Weights of a small transformer language model: 9 layers, capped logits.
MLP neurons of a small language model. Each row is named by its layer, matrix (gate and up: input weights) and neuron, and shows model dimensions 0-127. Each number is 128 + 24 x the weight over its row's rms, rounded and kept within 0 to 255. Numbers have three digits each. A neuron's up and down rows have the sign that makes its largest values positive.
After each neuron's rows, "fires on" lists the tokens most often at its 100 highest values on Wikipedia text that the model never trained on. A number after a token or word is its count.

L3.gate381:137110099143145105157142183161140122139130110119124117108170137138103129139116135100132131122133111172135133114052128081118127124114158171121132148119124142133104137145113136102153170129156120124117140134166119126080122162131106128153093125105122136105136100152096134129158152115125145128091125092140146135096175160133165178106126097151116175105081142106133146117118150166116160113124
L3.up381:095097157138141149111180155165108132114129133131152145139147088127133116103103119099141154142102160147147136152127186139115092145152160114133166102135151122135098154124094146142106122118139146124132135118122118116107104125089164095068152168127085097120095081115148152166097087120109138136082141104184113137140112133141150159131152149160160161125140146153151135160157141096143143161139
fires on: "ation " 61, "tion " 14, "V " 4, "ch " 4

L2.gate134:149094154105083129110102135150137108095131131164161127136109143138132126154164145153151100114106152121145127163114131154149115121118145069112118144144068121101099129109149119142167122163110099092124121124107115116120138092158156129177126088149107143103117136090117132137114125120140147147162089174100137126151088093134104120146091147138101128127110144118132092184122097134130147135097
L2.up134:153099108130140095116125141124166138162131139141154085129112099119164135186136163139129094130124178135170123133108132091143115132121136137130152132143133138144146137129133149135118185163183133087128111162150079149113103102140148154155155108153088094106124130122113180142164115107159141121108087100127158140130130096166141158111092105148130167101091137088117094117100138151120149134164
fires on: "League " 24, "fer" 22, "team " 11, "fec" 9, "ub" 9, "ep" 7

L2.gate70:142161160138073105130099129161095130160141135142135142105142113083133130108130121148184113151092158098134128114141076092114134115138163085159112122145137130167112137137174138126124127103131144156146099091105080144183131107101137106102081145144140143147129115125121105147147120139111098158167119101128077142155143088096101110142156134187129136095116145102134142151108107115111129112125
L2.up70:132157115137065108107088131137108158117111107132128127151143169070139101108117166139167129101109133123141134137097116143134149142171165092145099157149136134134092148128123106143146148126128146122154109117108076116162117114141102164103150172152152193119139123160171148171146125134127103124153115104147131146185163127150153149100140102167117122135161157120112139113122133107097127105162
fires on: "on" 35, "n" 22, "t" 11, "kn" 8, "c" 7, "d" 5

L2.gate380:095107127145095102141113081126118120171132109118148108157153107139118089110108113138119102095147146139132102156132121133138120121108162130127151149092132099119080098129091153159123132151140134124143119159169092085169154136176143133102118159174121105134129134084128132118129141123122127138142154112143105106147100115128122126076124103159122143109152108133151145192112082121140180110114
L2.up380:130103105108105190125141159173095126132135132147168152147130099134111119150126117098146092108150111153130143113130125163147138145093115094142145094109162165170122122065138129133139125155111125115079129085122122104114122093151124150148072134114105146141133144147141106153123093191140132109142184118131178139122114103145137086107134165119121119120078123126093139091155106118075175131119
fires on: "r" 45, "p" 28, "ch " 9, "et" 8

L2.gate278:128136157148119124112109124113142127138111131108122104092109115144111158112151137125116163108112108109145122128116167104088150131141142102144119068157148136133107120176126174153108169091131141099116129097167162180101093132137109156157111129119157127101133099135114174109136129092144115138088155109143111154141104152101129152135138124100133147104163132160134108110130128153097169152121
L2.up278:147129123096119161103122138122117086175062153141140119170117111186101117118145130128118122132136166159105116130137133160128122103112109084094131155150079129123126137117168109109089150120162149126129117159134133133094175089185145110150154100148121161160141115096105145162101115131135128173142117107118136127103108124124157125125120112116133114130115147167129129107133152121169135180129
fires on: "ther" 13, "ned " 12, "ers" 11, "University " 11, "ical " 7

L3.gate128:143133140184129154148129114137130127133121083109125159122129132137152127126104098106135113110115160154115164116142127115127106177160135116106133127153103145147095146119133135155117087066135111128076090141100088142139143101150153125177101134094136094170089170115097198134134108169162171145116149111136112141121135111156101125112126151121149143109091120154135144094106153097119106139110
L3.up128:125137103145128095160165142087105123141126115064113143114108104101116154132118094094110150143081171134129129129148176121121134129162183157131112082159104106138085175151137151116128129126108106153080134130157127123134098125168121114157161148125125137147125115137116122141175149125144127183123135134124141097141145105131141144098187090144097126130177172115139107134142103168136116123141
fires on: "ents " 23, "." 15, "use " 13, "ary " 9, "% " 7, "ty " 5

L2.gate257:107115161136157138157103123093142127139101164130129123105125142155141106128130130114132121121164088162140143157166143129173121061131154073104156139141133103149129169143131122114135129131127117103128144117114142116145125120158091126126109126113102150138143094110105129129144127150140133123136101152147155106157065105172123123148139159148154151164132110129121064110119075066150127114121
L2.up257:118120135132130118129134114120134109125145159141123058122141156119130126098134138084133131150146113181119117095119159144193133149098110135124190123139134109101173164163145154096161143157139143122129126140139107125125160139180103176166131093120101143140132149140103166145132118136086158114124159142152153109122138139176168145101129122139131197122152146149167097118117115153135165134141
fires on: "tions " 30, "season" 18, "ts " 13, "ations " 10, "tions" 9, "ations" 7

L2.gate41:081110108148103070150100137152141119162129134168101117128148125166181123109126110142128116129098126114132105150119132150173140115133119122132117146110137157111133119143148128150152160134125147081125118131078087159105111090121129138095141159153102123124129143145168116150180115128147174114143137143110167123109150069135129165130120111116133121098093148104134154121110121135121112165142
L2.up41:151056170110086119136109143142109097131131155111127120117127161129122124156079157097108109140151123125138172118149153165156141110160137133128115148128145093148146129149095186111127152112121115142133102145127160079115140118138122109122149172143124127102123156108109142109126126148188126119114127158151156115105117104138126170120135150132172140102174083091153125092134099067139130144147
fires on: "ation" 62, "ation " 32

L3.gate427:169184103166115131124139115108128150161093127084159124148114119115151174126160083121161140096141092080100097119130143151095112137154150087122115139139176133139128151141092106116097109140151120099175115130089160142095151129134124073139112100184106157167141167108145121136127126183146129142119115103147145112150130120141118117127122141097132168148132145155123136109141129103144098185100
L3.up427:147134102133133132117146146105140117187111085139160124171092131118148155116108126096155144163129123072100082095103084155084096118108107137112164116109129153099134139168119142122118145109078079148165099133157140111132124142141140146117157124122154123137118086142116134142116145148113127134092159095141163109069127110110167140078130130071112115101142115106163142093132119111099135143162
fires on: "″" 27, "\n\n" 13, "eng" 9, "ard" 7, "ist" 6, "ur" 4

L3.gate101:142134104142109150163136147114095186118109179086097142082153122129153121132106112106108140123080119147153152135100139124140163094153131139131103088158157110156110143142166175098105121133106137143141141102131172119124132136157123110135124171102098146143141119085104103117130104120131131129139119196075110117137123140170137154166149127135141152072137153100155145159134144116146142136125
L3.up101:148132138157152124178149132134074144138137099092107179126128178172126159130138108132152107108097134117102122159138113105154106141104143134084134181113157112117104126108137143093149104107145150154105129105100142096098139116163131098188105123133113069115102148092107146147157121132135149099154136134130132156132144117152119167145139203142135125151118086113174149097119130131125087131106
fires on: " " 58, "it " 18, "is " 7

L3.gate185:176096157166126128117078109136131154157139087139153186105145129135141152174079109135155090108118136132115109127112134108138125095149159132099113128119134140134097156093117123109132114143135125128119118094134122111136143111133123078146120141173120079123124170121085167159176088141146122154135110140130137146123105098158092154167139101167100113113110166121138147178101121137118154171117
L3.up185:155122125138070131168102143130085127135129144115139117114136111103118128114114137114131098124166081136137147138134116121153162137101125107099126145125136090126093122119132172116134126136155166133118155126107144118117117166143121107119100156125135119129119174153071163104155082134165130119133119105066148121098121094136140136131156153191140167144118130071169147115093137133090167111119
fires on: "y " 24, "al " 22, "ce " 10, "ace " 7, "ay " 7, "ment " 6

L3.gate94:165132160147105184138108149147116135131136130102121156091163105117152103137142118104126118146150135103141130087123122101159112101121130122119129130069139139175119125135142135104158102100127118147114166143139132148089154126106163082141103169138110150108130171133136131137157076135116142119170107153091136093114102107093095113165156148134103126124119154098117126132111140146166166126106
L3.up94:123070167132132153140105139109102131099165131139092125141106173143196149141116143172121120064147144154180077121095137097153129094150149149145145118088084109142134106138132129176158122175135170117076116144125106117137116124107163128151111146125138101105125098159115160135115115140105122093125126139111118129143135149161139111142148157144104131155150138100099114149122164137145122069149
fires on: "– " 27, "; " 21, "ch " 9, "national " 9, "y " 7, "- " 6

L3.gate136:144137104128128164131096143102105142099109146127135141081134071119107124169117117147164103155099130114124103116136135164147103077097124108091122132136145150158147165121182136130109128136124096140147125125089137174094118123110131136127125116083112130127110120123127151074060137123103139144193159144101155102124129145112094118120174112142134114144086143171102101139145104133159121120105
L3.up136:133144117126117148101155144105125128165110130108119103131123104129143115113151143141098102150134144158154114118114107093166117134160078141111115141133132143125149183127107142137122110152132104112140109089121142159145091108074107175130143109079166085165117126116125168105119168078093088126107142112122134141098126182108124124075134083105141134123166128174082106115152103135127141096181
fires on: "r" 40, "Dr" 17, "Car" 17, "ol" 12, "al" 5

L2.gate331:095103170164153138133112114133135140113179158132181140126160081121134185125096129126144125099133109132116089134129139095106118152121140121123162127107156099101104101166156111152138074094086125192137199131113127150133106152100077143094144138154146099140167133108097118142104117116090125117163126141120110130124127124140086103145149124160132136124089123129151141145121098152106136142096
L2.up331:121097164149080162104118134132133131157152124124149132180118094134120161122137147118137115154101103156120150168100143117131145133103129170114157159139110097103105084173122115130146122116117124145110194133104130120169095126139085168114179116143115086151133134150079105143162097124093143123154132128119150104100095102159133152140106137163104186095117093110174143140116122146145144149118
fires on: "of" 55, "E" 27, "ol " 5

L2.gate147:129112107111124103162146129152130179168135176148097112122147134127152136142180082104164135137128165137147140116118161117149131106148168144119089087153072121107137126121174134155169112139155161120115136145129131110148141126126167151162128106135105110143172130062148132174145122118160165116127128124113093105140115131154130160116120110116125134079136099123185114112153118112117093160125
L2.up147:125097155145121167143140154196159135124171080092115151131170112141169114140147116125095119154078119126098106168104119111113111124143159128115126164114096141151120152093149168128163153159140141086153106157173144095117123090103106124173145152101149116129117155095145166167103117098104141104087131157110130106158106135153134137126101117140135114143145102111141137078139088131110134151122
fires on: "ation " 17, "a " 11, "ion " 10, "ter " 9, "one " 8, "us " 7

L2.gate183:138133172128120136121150112167111145174134122125141162115092140113163107143165100092120133132121096171122124099095156133144114102107135111169127102100105095145115111146101106182131124122131160142158184096150084150130104166098124105105159169161163146111145157091101140164131158127143187151138150091155110129118159130132155140123108181127112146116115117122128161173120109104107120110132
L2.up183:135151162110120115129158105173071119122147134115106166115116086073104130168147094093111128152140141159110135120127125104159131117147137140111149110131143097168128142125137093132133135138143097129121095111157124138132122151107177118178175132151126175168088159124077145143151177122135132107158147120155112136155132158095118159118101133177132113118117116112159136091152130104132082148089
fires on: "es " 95, "ing " 5

L3.gate144:135130156137145100159153135120107109112093123116065141104136111155121107146113117137129142117106166120127120098126107157151126140139141091161119150132099106129100128100130131067122104121137104105086142156084105163118125069110121103137107150102145133101126160131190140109154114096110103131132128138085140141152080126080147132137133167128140137185154140154101082116169121133178107103117
L3.up144:137126168137143082145158135111116143101108141140118129106165171090117156116119121117143100132096140139091139089136094085180163118166137138104118098104114137171121082138113139166108109104125137143129130118110100111117143178147121140128138147177129095140164135049101142129157165094125129149145105140130142133127120087204131129124131136175112144117148165123142098134139151124103132136113
fires on: "ing" 83, "on " 10, "ing " 7

L3.gate152:121137117122119126136126129093120121105117107113182163133105117140172156135141095147160156096111090095121131122153114117151102132125147098123122083163140147128106144185079149181128126090149120086123128102142132128151091179154159134135107147114112140171136156111145112124088128172130151165112122085113073142134098135109098153181164101151154131145125151134121152103172122128167067135127
L3.up152:127130156096144141126137147093123144128153132133134157113138085147155129149111130121160128133128145178112156150155114151115140105132146112128181106164095166101130147113153113150129065122126158126101122128128081129113162112169138096120102105095129100138160102142131120174120110067103114120143122141124126110205133150164120127123119144134091148158076099164122133143139074140124137115106
fires on: ", " 100

L2.gate200:079117114141159145139113118125183134111165137141174128108104112120095124154131119122090160176120138143159108127088146113135127131121134126133134150128117089162082138105117125091150154110137073134096137125117100137141124150108141137154131092121092138137130111180106116118116101136124154172120172098125150130077168152131119149111128140093143140132122110103144137139089163120182098141089
L2.up200:165117113093089101139120088138134120136106107142037123161149084110119145143100119163135084126124136091132148148167117135153085157096129128096154156129150092118170093121161114141143106155118157138130118157111115107133119115170149135145109112149129126124127163126177090131109117129092089117163132110114133116123134111162073138122145165166174084137155123126143124167117134178135112097127
fires on: "D" 100

L3.gate358:112148090132170155095116143133101135094108162134159169115088160181144177122159129151134139119142122153099125116142117121076091156107111160106158121125136140095141127079114096128179148150135091121144129131087125136153145136155139106147111116095146144127130121102116177173149130135158177097108129129087141110091120087124112115121103153130151133094146159115165126116140111122147069149135
L3.up358:100115131114118078073132114080136151114087106075163122117110093128151104120115136127086092115123143099157065089119110161102081125111122103106129145133128126147163157118158130126147115120110103130170118123100126144156150141162121139137140120132114107113106108120085127123140114107146119100141086081178128156117174132087115083134098150137140129147087130112136158170131083087123116097125
fires on: "ap" 27, "ad" 26, "ind" 13, "ass" 11, "air" 9, "dep" 5

L2.gate344:154125107104170145123140151073135144127151145117172163132157143138144142120101113132144103113112141140146107139126136110117104145129162095079163141138142123154114086105158073106167099079117150153131110154131117188183152109101145098121144147085172123123122113133122158110142102172143085113121171131123142119138106150101109098157112121138151134141131131123123076121125105099131110145100
L2.up344:176121117119126107139117128105150149062165147137157099117150104137143077142120112086110092145149150145116094127086125130112143113132093119103099150134111154117133111144162130157169112096166148125113105088172098149112157136118174132127128090115118135129118087140110150101110111136155126156135130110126141115091123145092142181117121133107136127181113149128094134103158136106124081128126
fires on: "ab" 85, "Ab" 15

L3.gate406:144146177102167142152112153167108117099124119138130151175129127098125152114105114106124159097117111140105163109116175117155158124160145147125161159160129132144113141135110129134148146120149126166076137137105117160107134080170111141167090146135158144119151116104115164119159153115127157144109150161096119118117112157140137123095077142122145173127095137147121161122106129095098090140101
L3.up406:123130126146098128092110164119154145097130109157077111083111186148105116127112159142099181153131086112079125139096134114113138126131130129128112166136149131096150142164118118088102158082109126146171097116129122135129100178116109079133138147089161156101086147144099146148124134087155130132130115141097128174123093170113128127142127106109109148115109096157119151138113133110133116137106
fires on: "N " 19, "i " 12, "a " 8, "di" 6, "ke " 6, "18" 5

L3.gate43:190105131128161140108130129147156094136173122186133164149116114122123123132160101131106174161139110101113135156190122114111117133106109145096118117135140170112119134129138118127137141141095115138158102121110202138162161129116099141124129145111111180151162112103121140141162100095100132155131160135115155123129098119137124084141140150111132098159070132135134104142103152160133106161131
L3.up43:153143110122125105086060137162118145127119112149100079163137104129119097104149153134132148133117153090125085146114118135103142114110092140163136122128134145145131137108107124105101164114108152133110105135152116169089143116134111181111117101130073109075144107159156125137134114160116129158166125101090141094083126138124110128103110083104080115130096148112114176097101117125100180140128
fires on: "sig" 32, "dec" 18, "Coun" 11, "star" 10, "fin" 8, "beg" 5

L3.gate257:144164139198125155164129117150141146158171155134106131141130127133151126162158121125083182145122056134149116120110142127142194150146127102121099135158102117148176106192166096136138124153106132151133150104110109140130151090151115125106107142137089152153138123104145112122117105130135130161078106124135105094192154135105095136144095150147124125109144111130134124109137105165147119110131
L3.up257:111161146126121116137153171151135140165137138125101138131122144101140123100189135082116136103132058168115135113109159096135120171147112138151093116154111105127120122148131132158140156118136113120081118134128132101127128074117111156156173136133145147143128138108143109148136156106125180131114111106100086067146150116162140166117087107146155146114163149091154096106109160128139125113190
fires on: "um" 20, "2" 11, "t" 10, "on" 8, "n" 5, "L" 5

L3.gate346:092135102125094114159142140182129102109115151113148103130138118150105130124190154154105089135079118128134111077136146135155143146128116135112113157176147120136125146159122137111104142147130126112135122115124112128127124133147103158061162114147090144137179144127119127095113132117120156149143119079124113098080141114138148123134105180098093119145124172062129151139155108169141119141166
L3.up346:110076139091137089082095143134136139151114137114111119122095128091133097137136150164124099118122132123148116119102132161129136120104098082140115114122139204139130204099094158134118093134133124120109101126130117104129150157151173139118134112145105135126094162113179137104149127132138126127134146166095131121127102059163143156115158125136084154105143169139148132126090123115108111081154
fires on: "s" 60, "sh" 25, "C " 6, "S " 4

L2.gate39:170084125150131144113114182178172125115101139135095144152098141141140111112110141142105132122104065143146130136111078155096134112127129172085151122146198103127114094131171140105121126151129092135118121138122107112143120135181166160109098128168105162102082190146129154095140076134136133110144125125161136139159144136143150147117149132101132075161129141109162147137136129169127169148141
L2.up39:109117158136137180076136145113117133135156107112162097144157110113092129097111127120110137102173160125130092129112128113117083145130140130147150094126140114118097099114152118164099152138123119128111146157114074108160168095148119160153099128107142137122084092141152144126122125124133155119157125110149124127102141122088108103082077135112144087133138144122134121162122089078129116099144
fires on: "comm" 54, "State " 18, "det" 9, "ow" 6, "and" 4, "ast" 4

L3.gate446:120117072124148108149132100107111107150099133125107136139102149143123102125137115150099172088114101108170133099132111120126183112093111111113107138160145115158124144141138123123131113091116091113151154128070075084130193121148106113110107117165103128126126121116127098101135092128120120094158129105163112161166166113141124117098146150083115119126144097116123108106127070150088175113151
L3.up446:143155106150117123107154207109111096163138148126084101101153148132148158100106120121120143130100155102180098117151113117126137117140098112081125119122150124124104132145120119118132156085118105126128159141135112116151124124119111096062118121094165132154142127102162125162127156142126148131093108120090117111118144172098100129103111116152090159177135125113098148079132126117098143143130
fires on: "on" 100

L3.gate179:170109133163174138120125154157105113133098139139114125131165130140109114103111136109144136111153116141116129166082170058121134142089135144138120113130181132172100119096120163110133131135073105118118152107156150129142130167121129170144121150138129148114142185136137131158137169109114162151158122131091161073118125124129160162094154143131102137088133154067172118150142121154147175128129
L3.up179:159123068103130092131124090135093102134151165168110096126110120124150129143142133130143110112066159118132101098102087164147172127110091114135117129122109121086107125132148149124100133099174149150115139125127126120083172106153097131112080126128138130095204147142137141128124104113144110123099086134098134120147127114115131145118114109121121118175139142131143110146122110118125161118108
fires on: "ment " 35, "y " 13, "man " 11, "ra" 7, "season " 7, "bo" 7

L3.gate224:145156117116159123140140164138150131138158090125165135148121151156156118169157084143110118176120138148178084161120138121166120106077132105114116152119185142116107138164103130086111153160152144140163099155103136154103117105160135091137093121116110155109145157135112151123157117139096145125110088155114150115113120138159125107097136111132130143117107145146068121135102098132126164153104
L3.up224:159124134134128085143194157139109083113092130120084090126111124100149122161146099087119144103134095116166118075141115149147120114118153100114154132137134110109128092166129097118102152132102112107151149158139123159158086163155156128102162131099157154112143095141125146164129162151145109101143115098124159118156100188134131132126139140174120151150118107073108128106125115099135168153114
fires on: "N " 19, "ot" 9, "ican " 8, "opul" 7, "are " 6, "ell" 5

L2.gate43:185111131158153115129112144102113158094128148176150114113115109125168122145127136112123156152138114127113100050142123143129141133131130145179141088119136121126106142123125116122115122121124098129120171137138135099135156093175135150132101165138110126097131148117120128106128080144177060087134144136145115144131144132142093114135136119136131132119127175085160151137152088131114137123119
L2.up43:111092131115092087081124168122104128126111115165141095130122129142155140121114179089086124156174118141115112094071107089123147093138125134161103133143137134166140095121079137133133153139159077133120173153159132113124159132138124159092142171102108093127101144151142127099135133147145090123131137131139175113087144139165164154096097103122096109121115179094151154165144145119149139121144
fires on: "f" 75, "comm" 22

L2.gate406:100107099123118103130130123166132143147106100172117143127145161133099127155142155113114096114140108111105104115099169118146198126090145137110117144133131105148134149181151137140130169164157074129148107129119128133118118120133106145152143112121123168108138127140166107127112133179097181104109117137146170133097137124095196139127142147104133133135151108118145154184117132155165127111153
L2.up406:116121141142153118122140117124193119139132134180148113185137129161121148171157141136152144115147104098083146128144154110155138147133134121106108111116118091152124111150111116113146099126116144098155170087117152126118104109135163139070096124133097116172117075120140131134133133120163174167123105074162096133167132152116124152142147134145140124073121103116135095087122142110130164119164
fires on: "201" 26, "190" 23, "197" 13, "Canad" 12, "cent" 10, "tic" 8

L3.gate385:089114105150165136112109123124126154116112116115153113131152142123157134140110105186146111137182126126108117157104156116089128135155108133136111130089172148122162100139144112110115102152135100139120085153106143108117155139104122094103108134118196151149102108134144136123103146162097127130171119102147155152112111161142095047117116122102155120121128069142124152153100145118131149119104
L3.up385:093154109149123131126132096095113180144171131108135157137118135144112135151100140079133115157133107126134161134134114105107133149162097125160159152161110108090115202119112147153114124157140090142155103109131130117147128123108085173137127115157146141115139148106107154162077162129090126131164145128085125122119112156159128119083103079161128117152097149132081121121098147128082145114122
fires on: "al" 80, "an " 7, "et" 5, "an" 5

L2.gate67:147166137156116099156158142132131141130120147135118140100158094093127147116147116152139149186100115144108128118115131128125121082119113145086111093149158102104104141137110129133130136097138138136125118143123115101141104076162171095096159164120077163145142125126118137125139139114184115092130135175130128108120112052119118196110102167141120135112122155097123127131127146167088087146105
L2.up67:156126096157110128093167084141117165125145163138132087132143157131124076118107177175119157143123176142089119140110124103119159114130121162141115113148122115147130112155101131143160148076146163101169129154189115124127129149093127139126184148117122128159146135130152145176162161120148148130114124135141134097150169157071145158083108132134136139088133129109150104151153149103138164105120
fires on: "a" 62, "n " 11, "d" 6, "n" 6

L3.gate64:078147128159098201116085117091139112143169143154157145164094130132119128143112146105136145142112135097151123106171151105136144141157096110158110162138130131132120144165132094137089105138164109116089149113113124157125145172106162103154127085135144137084143127130076126158123129150133089128185136160138097117103119120097110103178162104137134110173090134130088112113126121082115113104108
L3.up64:143150146138139156153115134151099156091113112130150133127173153159089113168135137120141150103131163140173148138163109114137106076112156128118106113141132171133126083130143130118155120113135125153109178105128131101145155147155114135137122101135161153147150102138110116098148081102137108127132128138112159157110172122167119129124119181152137114184107094134132095108119090129165142129105
fires on: ", " 93, "), " 4

L3.gate264:120129067100173152159118114141152149149114114151105160127084109125147176133096108127111110078127112126103117114160159136119128113089143126074136157127104123107136151097140103146098104139126127140108123147122118206118126159094179119143106134091124143149117132111125150130142126128159147136137142130135115189142163125123104122135178114111137135094138130134116126102072097113153097095106
L3.up264:153124100131091117169125124139136125149079152126082131116128104070136174137091111143090134089122096157117138121129153097165159140171130136098069158164120110130127099096154127120113157116114122096135123094114152132108093122128087153135108153133124130173139117119160136119121148139150106123123104117163162127127130127132126156127180134141146136099156148114146172079116147162095156106133
fires on: "198" 17, "189" 14, "ess" 12, "University " 12, "sion " 9, "tion " 7

L3.gate394:170107138114097121131110125116122147164125125129113114128118097113128152120107096138133078130155113127158174112152144136139117130114109107133176151138152115140090146108130118096119142072102160101107111109118146125152125050138155128109112178125114147188098112092082111071165078156187103170133116150111138119126115101134091126142146127109144118161115149121146113138130135096101133168101
L3.up394:112101125097109155102144156156083124104173105137107103108131141090147081122150145115152153142122101173174149104148113119138106143141132149153140121144081128112101085113134134127156140116097177151113102120151077108123152152117118138132111151104145199156122124117150150148100121106108155122139125139149141104166083114155130111088121147137141098140133173135067113141163098144144141083119
fires on: "| " 71, "- " 29

L2.gate373:152115104124158179132166130140091104105119181130148130142128123136114188101186121143174142123124123069127118177139146131108133143141109154113138144131136131121104116151142116135151095160150095109131117122170164095163141088109129138124134111122145127108145143149119143132118146128102162122130124157137148139080095133087111098134129128094145087154146117117122098111126146117100133129121
L2.up373:146120105152138137111125156131130155152105156135126124123097137094106128073153147064080087138162122108139102160096080076139168121099047143136121095162141135153122139129121107117139152133142122143113101127150126102079132139122137184111143084088133124131131124153146150137130156152100172123151155108122120101120140147111148113103103095127129139136186100127182127141097152115137147127135
fires on: "Br" 30, "ug" 14, "25 " 12, "g" 4, "6" 4, "il" 4

L3.gate345:120113147155118096138148150116112146124126125137063090083146183131126099163137149083135168156145149126152161075111102103134162117131131087149107127122181119133122125133151110122105128089130143162133134087142146145103095134117135157119094142151151165108165146124111173162098133098138117100099097147111156147194135158108144169140134096152164169115126123095091127121161124137099136121123
L3.up345:141128125135183150111134125136123144123126126095116166114144122126129136171127123099126123127132134131092150139151138094126141159131111092108127124138138138167111108114098126139127130128196148094090154177083119150114129133129143114171153148167187132048144175120155120128139124146097162128114105143089136151097085139089132123157092121164123129134087158101132128090128146110137103137114
fires on: "i " 20, "y " 11, "os " 7, "am " 6, "is " 6

L2.gate187:154088117153110170130106132134139093091129164133155091094156117092143121153153093134147138121147141139115181148171125118136153143186144086159128105101127152106150139104109177168142083145131153150103121106150101112114166120125134144132103112119130146137150122118091148144122120126102114154109139141072149156134134092139132136127122083104087103122108117120122138161114102139077139161101
L2.up187:150135141147151127162119131154165124113121158107136100105161121096095127135164138088128136089140122149122125142119141078119135112151140141132084104169153163133141113150138204138142133167117114137115132139136158069090138128105077147168130112108097173129130098112106141129130112130093167128116123114121185127136096097121167120146155090134132136061131086120132112149112152133130162150142
fires on: "ce " 47, "le" 9, "f " 7, "ouse " 6, "ture " 5, "ted " 4

L3.gate132:187095115136144177140114125112104168125133107144175172122128188154117140160096108149107117117111142115160137120176103141129102122086101096098157154135125150163115096104110135114107148093114132150180126126108139119138172131140125119125135132160128097121111115103128172128128072174137165140156142116104127142142141123104111120128089146117161089150140102099105063150152148124081091157129
L3.up132:133151053105127105053117175110087114133126141116141177164130148090136161116119142159125110142149098147145139138136105126152103135153111112073134132152087201159147133129148112117134138141129140128106148134140141162137171125154158110103100112110156118144060147141139169132103148111103109133127109082101153139132148138128117102130100114123120124106148150130095142084120118117130111106110
fires on: "| " 32, "Ab" 15, "with" 9, "ab" 9, "ud" 8, "Ar" 7

L3.gate196:115155190131111110130115143119149142119172150155133152079135143112156125132113104147109131177077129098151121145127117093156113127172124110082098127182154110146083134077116159081099117092121136145123128165101140165130134103156125130129127156119095131131145151138128117099127137164163101105119101139128135151157164142130075165163118153135130165158137146118148138101139108149065124150097
L3.up196:139114139096136148102123169173115167123126124127107131083126143160149130174120124109081118128144147121110095128115135088127152093116101135109135124099095145086104105088116127109171097130173112146120123082090104164143165090141135119138126142128137109139126182118149128125136095105135187126107123149111147125152087116138132106091155110113137169094120126113099151159139122140146140110121
fires on: "y " 14, "R " 12, "N " 10, "A " 10, "ay " 8, "is " 8

L3.gate184:158157131139076123077108168134150127160103146121134142145163136118116141113118082128150160108126140099140151136153117150100084101104122133114105130148117145127136075140174096072103094113153110116112151132090141171164162122124114104121122150114127129093165058113100140112143132152188116139142085108114141136152125144110107132105131125128124130077128172136129154124117109135099149139142
L3.up184:147105154105098156116089149123111159160096156123108114163151159118147120134129118123140064138102123142140150152120089125127128135116144156146127143150107112105142123155110130119134135113109148125136122106101157134126133105141120152080133138144152142135094138091091172152142139148135160155135075135099135109146149140137158161084165115160152120109138144126147139076086140109143151185124
fires on: "==" 60, "===" 12, "care" 11, "st" 4

L3.gate93:102102136167152115140146174130129132170174119089133171106139183110113142139139135100113097141137121139109143133137150098135152068115122105121140122167138144117113110122147166133159129076067103156136099131130151142108093128118097135135181167136155111145129115110127136145153180097119088160110139144111136148137114123135134139129116116097103178134161112123164101126127126124148130158135
L3.up93:153154146125109106142100122147104137117098117133168114094129173154122135176196104190127144116116125132166128107136149119137180104123121115143072153105114101131108146135115114107104109124107139125156115164121158159118130114146147110108107139160134153106098164120139126141086102133099143170130111167114116131168107109140117151135129124128178151117147120104122111138151188179146127140098
fires on: "i" 20, "K" 15, "ber" 12, "our" 11, "ary" 8

L2.gate25:187133124097102104105142105097084100149141124124084131119120103151125140117139112125120111127093119135116098123115120150193146152100124096115158140148171112162099138108159097134113074135150142138138136121088130102088158126134118104130114103096105143113169120157116115147094123127091116124085150159118143113123130094126104132121139168093103122116113130133116145168127164132145105131085
L2.up25:127113128117138110116142136151099127125125163121112085125079115163117150126114164146123133147134113122150159090096119090164143131113127185143117146141122125153111088099148158090135132162150126130137126099132154111133169104115130128146150088144131117137152123177104111160149128118161153100104151129148107095114151124111127151095135099117118110088162094123101147183114165128151155127139
fires on: "r" 43, "aj" 29, "b" 15, "bl" 6, "5 " 6

L3.gate260:136129162123144116154088101106112114123142136152151115127124122124170130112155120124146080113107136167139100141113111130116134112089162131162144091126140150159147129092144166176117136088169112144123138129120113122164157127113172082108155123154136142135129125126129114135115132154118122120166120111152081102127108076152087078139164156124116107153107129144138124181119117107140153127094
L3.up260:135143158110132127126088152105094128093156126124134098131175105104151094116114136124132112146118139173130132095156053108167118139131146123150121088131143153134133136116143152080167113064142169128135107129091110112145160147109145107137100102131134116128117055140147108129135114147109117108144141143156171116132108100173119124125128141159140148146146194089112129124165146135141130129108
fires on: "pl" 61, "Pl" 28, "r" 4